config.toml
n_head = 4
n_kv_head = 2
d_mlp = 1024
norm_eps = 1e-05
init_std_up = 0.024
lr = 0.00457
beta1 = 0.9
schedule = "wsd"
MLP neurons of a small language model. Each row is named by its layer, matrix (gate and up: input weights) and neuron, and shows model dimensions 0-127. Each number is 500 + 40 x the weight over its row's rms, rounded and kept within 0 to 999. Numbers have three digits each. A neuron's up and down rows have the sign that makes its largest values positive.
A block is one neuron, or neurons of one layer that tend to fire together. After each block is what it responds to, as a language model described it from the Wikipedia text at the highest values.

L2.gate103:536554492494477585485484528489478485448490491515555554496446539513422545539475544495452523478571510445457447450511518528568482577532516511477556545515469550494446512497387500514519568485549485527572547480488509528521494573496475486534552547482476496558588507509522510516519503510501483480518495456555479412445492507457450426493421491523499529499497481523491510524507572501397528493490
L2.up103:545515530502424470560544474529494522498526490534493518480484540452561510473415498447553475537548474514441513513470559524462554514525449470453489489484579554498498472454512469440504484436496530433502512528507518501474469491442518567507508521524373478486486537501528557520542392580583455541445491476478486446482480472544470528576488498536448496432513455488509482540445503531463578501523
L2.gate306:495468487573554532442518457466480504519518442536498538509468492508500508445523564444472498499467470499495519532457533499475430510472477511510561454462482522487544538392526486484504552470500554548556510584486471455522542465493439530491537537508433490538503499466502457487478528489502447489499611465518513459437497520428474511507496448484439514509455452495514536415486555497572525514512
L2.up306:497434507594491558430534479495482470542462494490445563541462456490494573443507483527486500487435455503491523515550483443458533460508505506545562519565501519537571466461404443529420468456505488534469540501455405521556490450537558492511523481499525470607512538466486449460486473438539556546496549467519514466454452519540465556502492501471475579434462516501526512468486533516519511543499
L2.gate374:527524514552505557470429417508469452518508455467537497447450603495487578560501477438491492467494617459533595484527522463383513497543509506459518477480528534525457520435521504525501517502520510509455534515503509495482546470526498471453526493483497590582497469357503441554502491501528473458496551452498523544483487571443425487531486502437423475499437546451448556484463580495433529475475
L2.up374:454509480574438503457500460445456509523512517489481488477478540553429460543513495568506500453433527476500510499474505547487522526516552519442473495469525522535485568500534518480554442525472474474472469515424545514454501438546522502501515497568488506490571547493435490564486482543482452476518513434486535453431524546476449525546516548560406456514522512473422528532400511523509530497477
L2.gate375:499563589534442455525489516480499557528506456547497508413442479576498447450472442493487493482515455487550518475442532473497476499465483456518517554482551522491529501422518508465431503535476499529478496499488486542485500549521511545528464543452470505504517534515533440480488466420538465480500532581515508539432515536494521462456547499588535571516524465456438537478470505456457473488527
L2.up375:501507516487481490528511504494429495471452558391483476465551450492401550563502517560562473557500483490480409585498490460544478499523473475455492538540511484494487470527454489425561468516479553495512431478415427422450490470469510419444560538533510504526522464504487455521448506537458494477537561513479466536514511523412509571478482456495527528621502468488507479484475482534485555589532
L2.gate521:455497470547469565511518529515427560490546541423472491484513497535503524523507517522503451505606567467462508497511467506520552538514490528529509494493515530541433491517476476513535452471542550525505480454514440503522584518455476451539477541443563440502426434444485498507391525565539504549469523441487571462471448485476481547548502484482409487500513514455481526517544510483478517493517
L2.up521:532425449473518553479542565541461470511477502484440485502483525538547496460409553539479467461537527515476513565542471529540497549494518511543482494540511556496456417605454534504518460483532535501535494570474491556518505484460485459513505492534456563497518584451503550538494532567548447467518501512516573566499484457483437517474495544504507499488469588461461483463490558453544490463486
L2.gate711:486493510415494471566507502514501485487480567466537530552534483450569518453530454506532487439482492495471472488510486505486489453496485485482503491523542505533489483541470481486557495481557490469457552562481418512480506461486560445564439536516476528570526560497544491528469499513550608481499552519482475563519447500514439545560475490448499547563492494542452523509477552538524542520574
L2.up711:500474534479472466545473480471557485523552511538558502531475568567470472445411476445457525460500495491537500548501481510490523538446526551428481507475575468549581422541509497529478531458504496539491465545437490549508588564404497424522534521514492582436422574461475448512416483447455561480495437545516515498549481509567466534495504415514500412459527564557510560566531460453546518489523
L2.gate776:574537463518472514483576415512519559556577589530468500500428469474512495590565416503511475586573501499442497481472500416489449524537539524521493596511499462445534504519466519508444493457480521506475415551543442513465549556530496482472552548526478489480482476452474511563505520462472458547568475555473479534511534493529440505452487519472469470529498511475539488522490491535498493516451
L2.up776:527543476555468473423558461474525485486500549496485503472434512529502471550471548505487473509548467519520540517497517502495471498517492496562516555463498431476496500506446507499434471446528524476471490516500485489474533521514499437478532451453501494497487475494432491505471495533462543520420523488517498527528581557477443562520427482397537562467465429582534452473492435436399436568484
L2.gate800:497542500529534549496468444485450482450451502592431531488522488528452536522506492509482459499522512475403563500478537450500491536592523463518457540545505529516513495384502457540492479457501541494522508524506410496471526454541433456558466524465555468455452470494485548472459499541491535444544507540510535496544496566569495516516495546400528483446557484500486407506475452531498502449481
L2.up800:484511552573573472495427406516480526419492473552558620430473456512461494510498536492556510517470476512475561500528563475494446509513557481523488517495481540497517487450415467518528508470507465554546472485473507499464571473496513446496454536498565452507437479457460537486486467566512540507456463516421515434509529514565472499505518513501519478508500439519507479462443479528528461480436
Responds to: Career and event verbs. Verb stems and suffixes of key event verbs in biographical or historical narrative, often split words, e.g. sign(ed), trad(ed), app(ointed), found(ed), announced.

L5.gate10:505458485530490440426537490525445477497541555488511448505558506519584478525542507495496507493536513490506553537464545525543460519552537574529519463557458491487499495506491479549544461539528499518520499508471536547490506566544477484470391516485463454529531488456523430504529532568488506519528529534554565482500488511580535507541470508479505496510453527472518478496474453504532514474474
L5.up10:581518518490495507517554531443479531536475446496457514560425559459506495509548439485482543575484467501551480465553468506494513391558502522458564534481479493506509525467468482512532499514566551539430503490431537504495577440439409433526454507470552515473511530487471468504419501481503463506472468527442465554538488522466482558497512486515524504529471556503569491517534529528469451505572
L5.gate80:507488507541524505518523461477497531486504523553499497517444521477528538484503533508565414505479458428524491543426460539493506459514441526509569559483510451478518463527530532499499472514518465492458530525493489529473465623498538574470480495451409495496484521490475432525399518471406491462484439468554552516522491553430514508498458448510529501485548547521494533586502414503494425530574
L5.up80:540482516491497567478473528444486487519468545454565434540448469537514503489508507512455510549551454479530462454487474483532514464424506471446469551502462610495483523489451466501469458500492474503503471525467506484538472469483529531528525461545536577483581462511600505495597506484535465477498632521539506475458433473492555420514469518459498503497647535464455534507516508473417443508418
L5.gate189:526452465495493516452568481429577451470552523446497514507482535526527549456461537513469537638485492426589529461512514585510551461539519533484540516469459520522489484508478552518503530541536523518461503526510508473566551374507518467533451534564492481468447476498497516523453519514527476503476501535538470470576542529470581478552516508548539484529493460455495517498529481552511535518494
L5.up189:485505515482486435507515529463519500477534504480453443590485541525536460469509494580489469593415548457532456444497528528528523494515521445511523446538459556486522466507520573470534471535557529537442507464562492532521565408528446538499479534514467452487493492477507563582484495548526466503578513502463427523496528515492502461523503480532560553478468519515599513483591547522538503457586
L5.gate277:568483467499474534436466532462475562564476522497473472447503423492460543475515467444476491553452434511500612555576508450444536446460454434473513460442524512457515523423540544479524486489523527473540492559466511501504421555528437513536515425395455478445522443560514460479454526468547525449532487529499571545497529415552492512501387460532466520514518480583502540435547481508493469559524
L5.up277:543500508456527508591587508527520581532505574528502524535561464523438509532486476507498470474502541463585457558560491499508472482520449489498448415539531523524456487539563496558431546353543478504487563513497520518463532489427547445536423511563519528534478566489555466488446409482541481506496543435477531492465499497514597523490552495511445479535548508483445528498512438488542539493506
L5.gate469:526465571478523463493557499481517478585422496489519522519505540498565418457477547428496487470554533472572557551466424482509442535498515526523477505463484563405523459394521493504520455489592452459591496552470541517461510533496518495444508479533457494470418451510520481442447521497460429510519530502511524473540508515411492477472485573505500482488491527508492542499574500511468505484462
L5.up469:644533507483388481431568513513505439532530516491503550486492505527507520462413514500544464492548482456461536535475496533510557513547434434479528549518533535539476520470492561496583494558482460495502468437519487420520547518499494525496540489487477442454495448418495529499458461447461472517451532502580577466470480541546423472512487541483448465497518515535517519609445524488505505519576
L5.gate668:469482562495467526433518535459499464461507505485542511554495435499506468503536457456566507450463504445509489527459510506562583507466450469537491575508523523459512524446469457478568514486481533477522506527589578513553482547479484470480548457537491524444492471451494512487385499564547482482535558546439528541496476476558500442569473565485487540496517574569532444500513520551426512380515
L5.up668:501498518467482529490513475455474453519480469537463479474477503488486539492502525492499491601478535478475481502528562598530563481452511435524519472517524544502518523512467514478563499494469450530452463539538518538517509525456481516477464515441424524490440486478475503476525439555426442521510580464483529507525455502531546513507459494484487509479497470430488526542516455555416456501553
L5.gate764:542437429491511499492453502502485473472513462439532506487490531459515550465540489454493526447498499443537545498608497508560471516500486581432486491463498517524543485539496518460506513564508526520516499470473495430487619491445493575496594471498455540496423487502508507568489465508475513532512521457481502456499598486501589493551423571458480479500530498496445515552485504484478535516458
L5.up764:525501548501474512503490489514521505505490416479545555518526493512453511468496536473522474519463485543511510524460569490541496435501528466522534546504444595471477522595515509478513592506565510501469564584464530446455508501570535503493468588525453567404555534506436524462471456445549511531515560505522492516475476616565500532560433572538553551441522511449484452512601460518475541523541
L5.gate978:416498466485472509500489467504503539489550485429564498541459488456477504505496566475511509494482530490542492523469487534579475459473519562452517560480466489454474483502504527576449435535493519535479498553501491577472492432463454565559506509484517533503495514485530461464518449481560507478428474487467496509531490469464473468574547508492482449485530530499473533570409511498504495529483
L5.up978:435443444525539556504457525511460548531440517456573517488497480511466486540464477505499470473532483448393477464465517551526491421450533526468455454521453506478475465509459448515432404544505537511493461507532511466431453478519473483522504520428554496485489435493442531481513503579537449545463536536471533472459521574480547493552469519464502506525464576530524485527487439577494485444482
Responds to: Past participle endings. Word-final pieces closing past participles that open a reduced clause, usually before by, to or in, e.g. employed, credited, released; also -ly in "simply known".